From a checkpoint of a small transformer trained on Wikipedia: 10 layers, biases.
MLP neurons of a small language model. Each row is named by its layer, matrix (down: output weights) and neuron, and shows model dimensions 341-511. Each number is 500 + 25 x the weight over its row's rms, rounded and kept within 0 to 999. Numbers have three digits each.
A block is one neuron, or neurons of one layer that tend to fire together. After each block is what it responds to, as a language model described it from the Wikipedia text at the highest values.

L7.down105:533492455546526515509480517505494507505489519539469474486537533473536489491522461521489533485481522530474516523493494499426543538478475476535491495459472476510463462481483484510509487514500542528513471500462500509523480501487514511513502499484480514512522471481490474515484488517495484514511502526523486472463517473511513518506500484451490498534470478474492486489464486516548504504489506517510479468510493512509527541540478487522488480473497499494466493530487518477506521499501485459514502483519483521501488483511
L7.down185:501472536525497512513485528490501499427506519491500501472491518494491453460531487550485484493511528513483470468466490483478546461509491522511487475488498506553533493471490464494477515498519524504550509445489499474487464484513507509513431479465471510519518506458488526496497505504485530486548501525513474534511486528519488478470464492495517501474500419515538514545533536491529523502526498529514520479508476520481514500516508480444473477456513486471535502479495509535515476483498516516540467490488529470494522520538
L7.down759:480488510484456505516483507508531497515512480492476522465515481500506485466474486511460506513458533514470485512453517488480511513483486481501517502463516557516526518484506510498477472497519448467458508458514463511506516488557466483516515509532449483528475492519462522504520555503503503504520500493495551544472524498504538496493544480516480505529502471434523473514450498490527523535528494546485505448520497480489476529465503498452499514520464486482498493470531535507531501490475475514494500506484504522510500536485
L7.down1045:487420512459542462481514463489511475537514485515519505504485555506537506467499474484462497489486495529503494512513503502500479512483492504510520522511517457560466502538491468530469452501502513487529480502494520521509537533484503481488525489491528521489488501511496493516455494511481484448558481521475463493487496501512486497512484507531508532510485527461468470516489513538504495496521496459492514516504485489472499498511526522516491510443546501440506524457520438516490499470508457521510478532506504479472455498476
L7.down1315:486473504475507464525469477509500482478511466485484469432514541468526524499554500476524483456523537481513499510558495488492494493528534508490494503540484522532520556480520529448488506507464518542505551468527498472467469528518534458483504539479454475504541528471478471529485490474492494515507509496506512483486503483494492549477486528476528507499455507503556483485509472558484489461521485483489505472473490526496506484518528515494540461528478518506567503534505481518508502458490478498506514476525503506469483502507
L7.down1493:518518552464467504502551529486550536515518512463484476491565510507455496502530466524468486483492481467493495533491515518513512484501466528528490467438469506536519528514512508495502481500524517509550466476517538540494517480501504514456471534473552487492514521503507482521511487521492476513478523524538508511483519502485521514494512499541501515505547524486526502519494559470512470478534467527464502479507535496501537528465485511483474536500529469448498506500495504511570476480500510470522507508507483490532512510509
L7.down1549:479538480459507512498502482508506492471478505501450494514473480486560490500468507502493521452497494509480521523513549484479492503513537543511536479509507443503516522496499483486524512450487508483482481501503533523473526498457526546527494487495414529506491483492503496549449540487544516498503485522493533553486525529457507444544475522539542479432493466471524525485489494473515508492472536502540508463488496475478467474515487471488507535522533492510487521524492514485517498534455469465472471539469463492504489515504
L7.down1996:489525481490527504456504508551523549515478489482501539522530510512491501542492517522509449497511528497536498474430502502459469478480469523484494471520532502469515512487528519485481487486469553516547480476540497540513550518456513478519513506476483465507492534491474494544511503482493500499507479471500474470467475552512516508500460493517483462516500554474509482479453514513478510512454516488524513494547499514502510517462510480492484491509502508490474467514520486511490531484517516519499507481519538469505540495474
Description: Number sequence prediction. Digits and spaces inside years, ranks and row numbers in tables, lists and chart text, where the next number is predictable: 19|4|8, |_8. after 7., peaked at number.

L4.down1712:489527503507527480456518500517486505484479516479460579535507569518480517484504507495505500497505542510516502449480493498520531444506468480509516508523535487497496521501511490472496474455497474564484488481519475520430456463484482514492506486467507515475474486494464488490503505547496470545463480535510482539494492503513532505473522470516484509520515466502477523514492499476513518471523489503503535505472450510513488533511511471476514537487511552518487504539526542468515511517470532462496477488499545501492492470484
Description: Person first names. Given names, or the last piece of a split first name, that open a full name in lists, tables and prose, e.g. Frank, Domin-ique, Kath-rin.

L6.down148:500544508472516459516534503468570469501533435501499512495505524505442523561492480508521533484481500484473510519461539523498503520494491458509514459545536489558530509518514533482466500529479496487482510481493493499518555476467487516520483503499462506479487481456462555470487489471489520483504491507493449529467512501472514533495520503475489486533487535485518506505533503522484477500507527513514489493507490471525501506470489508484490477503508494511489493484491478500472474466511520459440532456477569526525526534499
L6.down499:480544484511520504505507510501506512475486534525511516482479465494519523549471518511489503493500541517510523483507522475452467471518537476522549492505490488512491481488486520449501505497484491480468468494470451476524476495487537505503535520495546507461508524516481558439474487512513512499525497472535500503505505521483522510516490515514482498518551532501502494509484512507481546512505534461515500482498485487491431528528499500508471557519489502509500496480448483504497479508455503466506507467514517504501472550451
L6.down803:515522489508529455482474531486477508488519492466533509553493462503492489522467552507509529522521493515525530466481468492484522500488506489481507521483473519509524460469494522541473476468476448531467502484537485462473476506493487536468455529518468494475502528534464507511504531491472504521484512520528489486468443531501513496494472474485451533494464525487520494524520486485503495491506499495505481541491473474492491514500471493512511465509465531500516494490526504520494502460512498467480525530573499497509517490513
L6.down1017:485516513498497500554540448523506509515477547491517547502481486510524495485497503504480558468488524438508520523542485491511473513520451508503502468489504466525483514489503502452489499529469500509494557546492483484542469496490506526527452461531546509456474507534514505470517540481521482513508477495471506520525518510475544452491491497504518502467487498482503489500487507501474462526490496494517455536520482481494487518533471562521518469495507518443500500482496487460511477455495488531503483515490459505447529513497
L6.down1112:507506523517524460465449525537483501480499527508485498548513458513480458498469534487512523507477487485475514567488468504504487515481504463489513541484472486485510513503468528539505483540527516463497511500447522517458487479499498504486509501486490519507528489458488559537525493470497517480451506490515487524452499519490462509495506500485470508483464495505514505505456478514463519522497521498452489524512472467496483524549473442509476507482522410487517496523526517483458508444463510488453467511542512533552505495530
L6.down1205:488542512527565519525523523505516489500508538463503472496471487547502451525521482493485509501501503486469493486494464462528536509503463450513464533480518491494482516502494502522494514465520535465473504487502464464517507503517517474520539499521452502530509475508526504531476528550516487450477494520497486514495460492489501553489499499491494489529440528527483490505479477538502454528462524498507502563521450515485516469475496522477501540498460491515505483521503481495556458507433506480502512489523528488528546457564
L6.down1566:498503453544483482469514505504546485467517509475476491466506532481520506509484470473503495461504508485484546459545479496520484504533479527519511510520532470531496508529505482487497487469519450531455467516509520506507515490467534513522489517486479481480513516475478516465497512473549470512472516495514479523506498528496497477509505466509511522517468505503502529473448543525524509534483465536507520521488501515469522449466485488510511466559453473495487498493490514439470516475534462524515521492521538451497496490518
L6.down1986:494518487533497504503495536484532515471499507477493490543546548491464508482555511499469511549503463498476489505520518491519452497520520505504518526485494516518510517511488482532518477518545527526528487464478527497471461497464505498504437526486487524502517542503524519455517506519493482534489502504524454530518491492478506461491529522492533498499547498497494551492482498501473534527513479488459513495504512578499502508438517433489534494512485486484477459485474452506492463542494498547517519506499528499472459502505
Description: Word "as" as connective. The word as (also As) in its many roles: causal or temporal conjunction, "as well as", role phrases like "served as", "as a result", "Jean Carmet as".

L6.down456:492506524473460468498469477506479476443512492444478515509460482481498470507476509510462474505490477485539528479507504515487507455500536493516502477489484463518502472483494494515498480462506529520493543514510487467495493526519537500499524478471477501475446501502501479516543526501481480557488501561548486484482470510504558478518510494491492483513488510508496504502491489502505495475541537517508475503485492507498463503506467514499530533490488483510530471516468472489486469471479455535527492514479553565490506495475
L6.down632:464545503487489475454518495519529501486490508529511498530514482516491503513483500519478522493497520492515470531478507500523509502546560537470522467451547490525494507506456490490511494502458501511505484474494480511468507531502475520466498494480472520494501517512499535515496471475469471495499467531508510555446517543540549497492477501523500547546507462516509585449521523519531503500540488500504526489481476491482495499525502510499472487497501487471517484495481474473459506481518478524474514500480503495507520437498
L6.down891:498499500531482512504490529501499499460481473545493492468483514437493511508521490545519534523500487443474493508544477510508474541504459541545521496519478502484515544481496495479504500485508503515490470465487515497513542492531533485472463497494446515487448475529522474502494543526484500508523480488454515526467495448498515531486500492496503444475503501515496508447534440472535444524448524520490535500491474518503480470525515552524529491535506488515512468542495506534464508492520480494495515467470495542509478505480
L6.down931:501495514536506521472481517513457490492555493523495524522516498482494495505516517495490515444544513505500512509487488501551498503501440481486496501535500502465494526485512535520467473500516460540520480536533499506498467506521481451542491510511472514469552496546503487511468544471518523522530515488528487457563518545545523530498467474462502491523428506477501498522535545544492498533523526526479514510499531531487485476505536580452513497511452506487468487521490510484480535525509488497512519507540527490469532512450
L6.down1247:515517478510492518497517500494514516500506484553517510460501499496498564492499491499579473470508485550527478504512485504485478480523498469464518492492514525472505487514499491472521477485533490486479476499492464509476478507535473549494471501503507465531472524491517507512520461456498456494532541526496537501471500517484527486448497447499488457510521494496449456526455496520481519531502515561511460491491496497534438517496463501448513493505453493535514503479521496478509482565476475546516478495471483522506524500505
L6.down1298:485531481501479529465525536525489510504476519525498539494518449544467507498478521477517470509481414527492535466492510514511485488510526481466474476492493471503518519440526492481487505475527515455479503536499511499503497476510537497483546528502540484458470482511482485516477487485514507526495501485539500473491499526498514500523472481502487500467522501543503506538525489520512485548525496530495524529509469545523523525490503469456482498514489524487504539553490505464484509466488517497483486519458478489474481497491
L6.down1397:489537522529528501516492506435499481462491520504473470515490519523509463486483479510487500536487499511447485519507529501521492508468459507488514515525567521509538499478494498487494531503517483519504514467490508525474532486462483519492519475515525502503470509514557527507486567480513507435460498540510483545460509458520462541474545526471473476522512487469455470501472525527516460481486465555522463479464469524501495505486527503488550487507522463526485492506541477482472487537521538514523502551497514497516534475521
L6.down1484:477466489482494486496534517440524513473526468484492513476535541488490521528500481512490477471489541517435498502506506469472513505514517541505487533462535471500510482489495541536479468503544521532502446493545484540441490493506488476531489464517511504482538494510547503490512534490455520507492488472497519524529464534514493532492437507499524488521475513498490491487476482518489484533495489517459501489487512502536540496502458507502519540489501492544513459536491505495496524493478489485498554464481467527507472513481
Description: Chart and table delimiters. Pipe and semicolon separators, spaces and parentheses inside Wikipedia tables of chart peaks, certifications and results, plus "the" after reached/at/on.

L4.down589:462484494475510539476495523498507440566526475518484482481513511482485519511508549476499512463505480495483492533501462525536489490500460482490496460541491515522505533478491478505517488508554510531483474483501505442511541508553553513495483482457457534535490477531483474514469500465462474524497534512508537493465502497454481488538459493498528457502562541487477479532445487496528481457511471495508505505497510513505502551492462473511498538467477508489529493515531523469486488509550486479467498490458495463458513526532
Description: Table and infobox headers. Header or label tokens that open a row in Wikipedia tables and infoboxes, mainly music charts, e.g. Chart (, Region |, Title, Weight, Languages.

L4.down983:532454480510498492474502508516533494485570516526488513505462509535483518500532520483529501515476522455479468548501510487495519531513499511479477517544513444524482466497537473509489484500487530469477469505553512493460465476479536480490465490464506539497491470528504520468503495487483500501506494516483499501497503476466497477520472466569531503522447476515512538513498500532495460456516488516490520491552517496480542501478441503486483492527493477471521491483518515529506487473514483499467513504497489523474507482487
Description: Clause-opening "as". Conjunctions, mostly sentence-initial "As", also "as", "when", "so", "for", that open a new clause after a full stop or break (As laptops have…, as follows).

L7.down103:483491473506475520476513510491526470496520486517513483529487467528500472507505471544493513474484485519475495497496487469470492502483510474523516482527503478525504504496569484471485492489515493536514516544533508517453478534493559515488479449439481477506453481530494531473502524485468455489446488515520496478461482504503529480481543538464508507516494546521554495515507439461493506490507478486545482495488515505487480454495489528503477491535455527480517570528510504497528481514504529496490482482534531514488481483502
L7.down169:516501506495523488529548462493530507502526549462529474532500462495461495449506492472483503471475468518489503505533485480503462505515541482506496519524500487457525488442512524492466506503519500486495501576548479448539499494535548466576548516495471520524483485528539524505541509504496526535500528516505511531517542481552465478506520526466492490527490500556488479526476498517477514506529484493482459504474501472508518481521462518553448483500444496470512501514482483467505495528527454493491514481500512495523528479499
L7.down231:500529486509479485478484533558551498519455474485495496493525576493515540486510543521531519510529495493485480533504491492502529448518514499522489512537526472482494509500492505494489499517510503518524516507479494494510503490505467497492510538464485496512480488485512462462510522512528514444421463461471489461497538482505478510546504505500505491500484465548484508491513481511481504481487523467530471482550518473490534486495506521503502512480509515478465504571506518542492495474449528499514505496514541511504499474514
L7.down648:511530526473442534489530505516467510487528504462455503542532475435476519508462510511519497481493527457497493516480581460475508450550491516478492502483513512475482492457506514467474506477466484472522466449511502512462480472539517465535527495502485497479511487513513527536534523524450483516527505475487480460494515501465530525489464478492459524455495483523433509529515476487458518500480457511484477490482489535451510446499496525504517482500497519491494478506471485515494527489525509455547499494498511456527517479505
L7.down856:470479507491463489479479465438522518510515530523485502507504544513528551483469536506538514498463506475506489505530480515469473482496510512486466473497515454500502496456476495450496494509505508498449525475543445492506494506483512523479469484508471529456493501490498449482516472458535512485498503469523483506496459505491511523542523509514506509485481462539529526511500472485437520495523534495486521523507524514490530480556458531490472497511513497500493583521472471536514451484492452509495503493478521487510503546481
L7.down963:528539526533509515499497490548483488537495513483498513529516496524494539550488453514536538501471502448470510501504488542507515499454544485518550507470512493535454495521471486521566515467512524484523514485513488527568538492505520470493499523496467559484467495549463500477510487538537525477483464492491468525504538505501515504471486495486487540508503512467460530511505535544481505535479528509511485487520487478521478470481507504485498469495511530510541494507491509521535494488522465508490538491447534447478484538490
L7.down1056:477519526496522497501554527455499493537462495497516463456494466519486459506489532496492472477484545482486472483516523516506506495529501511506511546499520479519517540522510480449522517528515502555530527512549492479508507522511521547504482544494462490497456542556479602511463475535569551503471506467510503547477503477509530508498527490503510515468515494509493485523494524542482544480456505495527503477486453496491500495497499521510475564517502506466483463466533554477497476488477490503465471518474490512472476484477
L7.down1578:454540512504513492501477440478497494540491485512483462527560505516488567521490511523502490530499472504464506459472500547517493487487505555521519500506472487499503497493492519488497496520529500510495530489510477502512464505459549550518524504478478500551499486526495498523500483477491534468516473514476514505517492446473492514459489537511491489493488515504479531471504504505456489492456483487502472516515520501535496510488528516449509475426583517532492470493439503508534508521532488514501483495505503491519504514497
Description: Clause-opening conjunctions. Words that open a new subordinate or introductory clause, mostly "as" after a comma meaning because or while, plus "that", "which", "In", and introductory commas.

L7.down118:505504488511518514488494492477432475479498509532478484523506521487507490487517502507509537523511504478479482504488456517490467521513492459528517453503482448491488485458504476515524529483536487511500526473529491561486486491494561544501564522468490516509476479485477486531520500489501518459497531497496495462514484505486514515539511520554486474483531508447480511514455502452497518498507551497540483465518479462493492451539507511506541516476505527500491469492488500521492518506529505506514486503504517452527509516541
L7.down567:500505500560546545505479510501535491494534473488525478511470536526505517510525526461498492548451487493523466523505525517476502475499470508484493488533497507505425478544494521511491513504471441510479492535509486444487503496459519507519531513503505506518494477502542529495503493505484485510494505474535518508502479522481470486481542477466516486463461463501520509532522474525485501447500509522514444507496481516499529528521500495505512481515487536486498528501516491513495488481515518473496521485515467425514504510486
L7.down876:557502512534484500490477515486509469504493464497446509494481458500438541495490481496536454483546545519508522458517468474477492506477508463478517495481485505498530540531486498497496483530481524505508466503498514497516535440500495488501469462530471501484477532493492471495538526494470496504538493474480519486501500501556479466522526527501530520510496502483491505522450532466495460483514496477484508536484496485502523491529530452475533480490520508510496520520513545507480467474464504521510518533543435479531477513476
L7.down1224:497520540517469509512509519509432494510488516498516535522462489563477444494480485521524479468569487487525482488492469515522469548524489554498493507511482494475515487492515546530518513542487477506494479490516503521509488468489505482481484533542533504500521491487484510522513563508499516487437486478507459485542523503515471531483500477439506486458518485456507515479461478506512528477492482481469493489535512508511523505490497504485467514517484502506488511516465491453472515561534520421486504549520493510514535508486
L7.down1571:488486468501486491502532522453467506507479543506543471445531503515514532516541512471492509524500537537525514492475473492507494514468520515496462509511480459495508470547533504485548506501491513459517490509513489497503493478477463529503521495481481522485519561491488438515416513516506510455494555510508457518465495513492478471531483482477516435459480511445532522484511520527506520565485563521511507514486506505560520533503531484530499553517502493478524493492492499463507484491512463486472490509496501483491522477481
L7.down1624:503468483505539490457497508498494490477497547501452464526516505471463527517510489525467467501548509514550489495456493484485476482497538505482500524495491505509493505461511502468493503487522551503481494537548501498485486482477474467497464507503535512504466506496492457526502513495508495509507448527469505483482493496485540510530498440513509482496521514503535498503487486515519493480472487565537463536498510445540475469518472487484548494520473467567488499495478523499477527479463494468489495527494506480495499493494
L7.down1840:477513500486524466472462447477503518514515525481489492502519531468458500515493495526533505493500535468475461498534493531511523481505511487546506493522475514519492484471499454510478465469496483509503590543505497510465477513520537498516521486531515437512508522504500463507514518503508547473514533519478520492505489488464475450484530519512471456491476540514517495521482486529540510482485502484502480521461465508518487488476482513491476504449488502484502529481476527552497525473443483514522520488485496449518474459550
L7.down1929:493493480493472477471523479522502501523506480460491487482477493535526486500499485488498468444492502507491527476558480497461520481489438508507502547518534493500499489490502488527527532531498530504491453446482500451479497506503515498501496468494568532530517515490518601520442524506520487482515504525487492494462485470470486503505483514488426514485439493513522479475479524477528514548470486465533499515525506427525456516505495487526471506499521507493467471466461500549499503492527474513490488498501510510445495514456
Description: Table cell separators. Pipe separators in Wikipedia tables that end a label cell before its value, e.g. review source|rating, chart name|peak, Total length:|.

L4.down1335:512511507495456493490463507495477532481449513480447473499520484501515468442504516504500502499513477520500525522478469517503486530518483505493491453495486462505482515476510548505532529446521506468531519502483539487513498498542548471486521485502415508488490509514447502472473517481489553504514498500497520532481501511513495484471470475470507492511506475492571464512524450515497462518448505520475531493512518487484473516494506510498478522540526518515489496493506521470500515502565516503529486530458491518486537501471
Description: Music listing punctuation. Separators in music discography text (chart-table parentheses, track-time colons, number before chart positions, and in genre pairs), plus road names and compass directions like north.

L6.down776:530534458483481492441465518519578544545476526500496497556521476478511477475471468470490527497486519489499500506517504477508475485525478484491517518487504515525481527491543494471518514491537465493473479559494485502495546488545499517459497541494476490490499501492506530509481486443508491501477527493539529468508506463500536500529480478568480457496530517476494502513538474428515470488464485536538510470522513465487543531470522501471484498527492515501517514470532530488511495448479503509500526477467489499522477501479
L6.down823:475530469483476558510483500537498539538503515518447507472502495492536518475471503546500508539481454495495506514454486528513506489510508461437499483496482483508508493478479505527514509460488493521488482508514508482530499530486527489548503524467488475455479508487496486520550477490517514497484465550497476486476524498521499510554496521538482477479520524487481503489500485474516542491477488502534502460483522489487477498473487509449523485493510473485492491447502510484443468518494502486488482455475488497472518503522
L6.down921:486516526506517500503504498505543492484460453550515467475548516478528465494467477464477526487492502478493508501508481520487469531496545494531518535499465507504511515498515503501505508446509464486460466522511557507473515470542491479471547464503487500536508478496518460520504536483502474502514508513497486506503551499486502523480509498534481499541522547485491509522484490465506453501517498491530483508490543451489490520458500497515506430532510470498487505411476517444514506493527514476470502528494512531509485510527
L6.down1488:521491512450466506559458499547522463528497464505543482472507513497544553539480482510465492499463521495437513500507497488517515508525483476485472522550485522514488488518518537475477515512472501499482491457500524516506542461477512531490500502508479481462498518471476440492483523471530503462514518495512522517496527521481515527531535517527510485474457479497534503514506561515482504510481510513514508483512525498503499477479500478486480486516484474510456504537461536473498450485532520507524497451525504477501477508483
L6.down1537:483506461468447495475485513522558464510535508497528553516492530500512502517480524479462510483489497514483493521483491508510521514449505509552499488494527458537506514489502493494512520497535498519493484505502489473445511502502502510497524535499539500518521528442482496495515483534447473516469513528487502472457535481477483443484486546469531507470516525500508464533467514484492507495461466475471529466509481478544494448533499483475504486491523504463485487512521537516507503505540506500475499472490483493498449493512
L6.down1794:489504514458496467491471481483480499465508494489543467484541540505483449471535521474512490469537503524481510497482478494514481550526503538532495486430522520484533552527511459487537498477498520512493472506494485490447503483495474508487494486514488460486473457497460526496497500488446461522510507507529506539497479504441508548479509509494478541513477484495539507504476483530495520505515499524477467482552438490498518433526512465485488474487483556452516502512505501488459506477547513501515520481487503539468470509494
L6.down1848:482500488479525497523526482508450530519496496517492489479487474475498467538511508546522494526479517533466510569513509471486488504470502550486533519531495487505487469530511498484502501472504493519522521500485520472460504497503521524511514529553518535483526490520505521465517515524507477479510486483523464532535498514464549506518504491488510487502554459523490493545504479567519508499515536484486535539489474483511502529462442444479483494463483524509526490523482542469481458511497464530495498538545507509494462513469
L6.down1966:497541486434482481515489548530477455482512518516524473494495507525475484535543501500524461496513494517475512500477498479473481491503449499523520484472477521537516492507567480572508497453496519538492488483503512468467530492511552501511483472527513535519507457511543506492541533517519525491488496516489511502487525533517518517490499530494460449501504452474494469476524467523503559476548523479557523489485520486511491494462535488492464489474498474456468482491513502504511477507484506486533542486464495478484507498477
Description: Career-milestone ordinals. Ordinal or rank words after a possessive or "the" in music, sports and film career text, such as debut, first, final, only.

L7.down24:503510450482495450496460469480453491473525509472532476463490534442483487476521515512506525492482490487495521521505566498543488502526490508519459579526533504517497509569512531502473507525521477516490492530522508518513481515486515507523489482526504511533530525481526535528511500480528518485502522505510545508489480504479463510457459458486482504462490523519490461498496507507478531502454483478493519472504496497507532491521478477526482492462478505521545480534525517523443492483507477525506471476482536534549515486486
L7.down261:493471473508497493507533516489521479583500485482528493494558509551462453500494463486521503508515464470508482515535526508523540480503450490490545484471506521500502499501510517449541459511498492483482465509517505485484552513514496489476484504493489498488500496479436521495507532524507469472469458504507484511503537512505527513437493506525487511505538512542493530507530478474512450494501491540504524501505510488486482552504532490499538506521493502519500510473468524497545497482477496487510534496517493478460526480471
L7.down386:474487478521500482484504540509489484562490467503537480498502470536498465515463503501491494544486445540532449513511562469479488517507451489484452491489513533503546466477556517473525506537507494482481505520471472502528544486510481543484456516473559524495523520479508444488499500497486482492473502530491508470524486517490503487461522451540496503481515540513478493526497528473503476463496486484486537495508492548497467527522527470534494490468497561486466515440470483499504530494507490467524502528494456471513517505494
L7.down602:485564487474541507484490494501483489522485519509525510505521524520521473557510490493489509502517507545489488473501478508525506497489453473449512521484518468493468483541470516480468510488509508520475520499554458484482479492530502457489487527469508495501481466515473466486482500486468560503473522491520533515512481511510523544464510544517498525523490516525501495544496483496486523501522481511504521536495510522531496535489500477512451511470486479463467473483530476509552445477516501472494523493483508492506456484492
L7.down1595:474460529491516508463547527494497455567524511464547473497484520485473483514504507537513476506505504500525477534544525496493529515476472506496495513470522488448519486475525516474478499506477477519500458503461466514482492472515461494505509492505520509489539468486503487513497504498491470459483480534498486500516512508503482487479520495525488533500530537524502516517487526464504436464529518499514526521496500519487494527513491498534536457523480510539494515463508504503520524481476465458491483517519476460496495511514
L7.down1659:519519540484517509545499551501509513481526517519481515540490503504503487530509470523456544456457510409519532512508511504511527481469483508481491480534438499488494485511478491507472486468455478499494497469487460500466499546475544503518489504563444512495508491499524515500473486509484518497496474504461544476489511495498454523517517490475536511505521445460509456517480470508489530480493546524493475478471521506464492488506513445532498487514536496527499496512519498521489509485564491485485499516495472472502516499493
L7.down1726:508496485500517552448483503501455526429500487539502505528465485479515502507482537515494492487526519499516486504475503489499481491542524530504476459519520486469501514517538476515504535506531495510509528520489498481491497466474505508518536488464497487469500490515513515487522480491459588502498484496500524502536523516486546491510468494489516483512462494462498472526472481550482533529522477479519505501493468473508460462503488487511475497516471506469513480522509499489510502506496492490534517500471491498539503487515
L7.down1935:448542501498545593555479506487479485509472519511498512509501514496473477503537472509500534483503516499448496485563464524536469522487463483442501479475499503517473439508479489479525491500526530534504486479558487495498467510544475464446530539462489485497486456558462471457496518499462457522493504490546476482527505510491534556477484541503499534513517509485537487526492520509496466484513500504475559493494507479511487519474551498491530543489514509490470474520482500532504466529516520530477546478464519469491478459512
Description: Given names before surnames. First-name tokens, often the closing piece of a split name (Paul-ine, Al-ison, Step-hen), just before a surname, mostly in tables and lists of people.

L6.down227:477504469499496547460494493483485473545528453504496539520517500515493476529478488506478468506478514523532460486483491505480527486493486478493530493529514476527513503488463507482467510536503487535501510479473478483456558452525458539525476496484491462472545496501436544493493482539463456481492468537527507553530518522499531516525549521480476467513506505514484455492489465503539517482557523532523513508485468474489512549517520503524522480453547539487467480498505550482489519524497490484486508480492557485475473495550
L6.down268:497475469500530509449493517479457524479498513522513474513464499534527487525482508505511497464521548506483515483505500481497495508514530500525498548526532482549547446522531505488509511481514497497478496470434555524435496490497431486519517520496486518484502526529495519505491546513473503515492462500484496525522487523502551458511503517466469494479493476491495500504486473533527515508465473463492498514429475491467459481535542508522496496482478505480509485491515489459506483496510505471471520498511540572502501437478
L6.down587:496493523473474492512475490498504479490479492499500500496498462521450477479510524474489513500474467482494493503543498411485492499472491490461500474503499483516580533500496489485508475475506518490443478478510478510483506468527496524481506501487469499501517522536525511517507545464518477463473501497488511459524511481504521496485502490505465480513494533490489519513507539457514488476508506471557462521493522480469462537481545493512470494411503502495479497500491505505513539520487548508476507520513476501487553499449
L6.down606:523511486470495520526556499508459527515509509479485522491454498542536543558460467516508509506506516519526515483518459509561492462499501477519528459510527447499531492472500520490562527498521510543486451468496493521514464504517532552484514549447461518482494523495462529497466509523487459494454479469519567478508492503487532509507552528501489491505500522515508524502516482526497490474495509525502479439517512488485475514535507498496488467522514514508504490491482511513495464484495487522481490487511515469487487465501
L6.down876:486489475525498469481494506515505496497536514507546484477502511487541509503497451507522516480506495522505501538493477545487502506500522497556499468513515510478514571505502513487533479456532469482522503531472478490516491520482517510503462552492501497493501478453508496466532533487503508506507487498481529468504507481512530472487503499492495525469504508466506529511526508490518541500532490480535482492519468520519493466532544506488479480495517469479513497486468512516486501495486496532471490504496501523503525534509
L6.down1282:472513471478483474472516478545522505513483491512525479493489518537552526505487490499571518447501485551558469539489520509478518498512490465495516467526475478489511562488510500495503503484490511490469489488458519527484534525492518549443525502485523522477478512508492508477530517515508485528466463504519533486531482527481545494501500489503496461539498518509517468499491526508516465506509524504544486491491512490481493525510481469495492458496522535476447493514523530475481534514494461497491520488533549444448474496510
L6.down1365:539456562446494501492489454457488529489485517504499483541497507517464499496506515449499485492497524445529503534520506506464524483461418504430469510489500539481491526507532496453489514451484486467550513494543476446515515527516511485500516523497526495474511512517431525506518494499469496506535517489494517483491493498486460490483506480506491539498503500497529540517498507504537443500494516468507507549546458491497528518490503529519479521501522491503530510492482493510460524507495531480482510490507496519510464468518
L6.down1865:475536498491512499520496491471517511515493462466505551467534507538495461494512503488470511542516492504487515508484451506491526497469455502447556436451477533545521510497485512469577494463482500474491487486523508525513499524505511446503502526476515524530499450459454450496519523527493492531459518517504514503445473510536515517467528499506460466476502515479494547483502486433491471503473502507501482524515511505499472542497497496500490484513505541495472529513475538507501506522503507456502526553506491498478524473488
Description: Person given-name endings. Fires on the token that completes a person's first name or initial, just before the surname, e.g. the period in T. H. Huxley, Geoff|rey Chaucer, John Mann.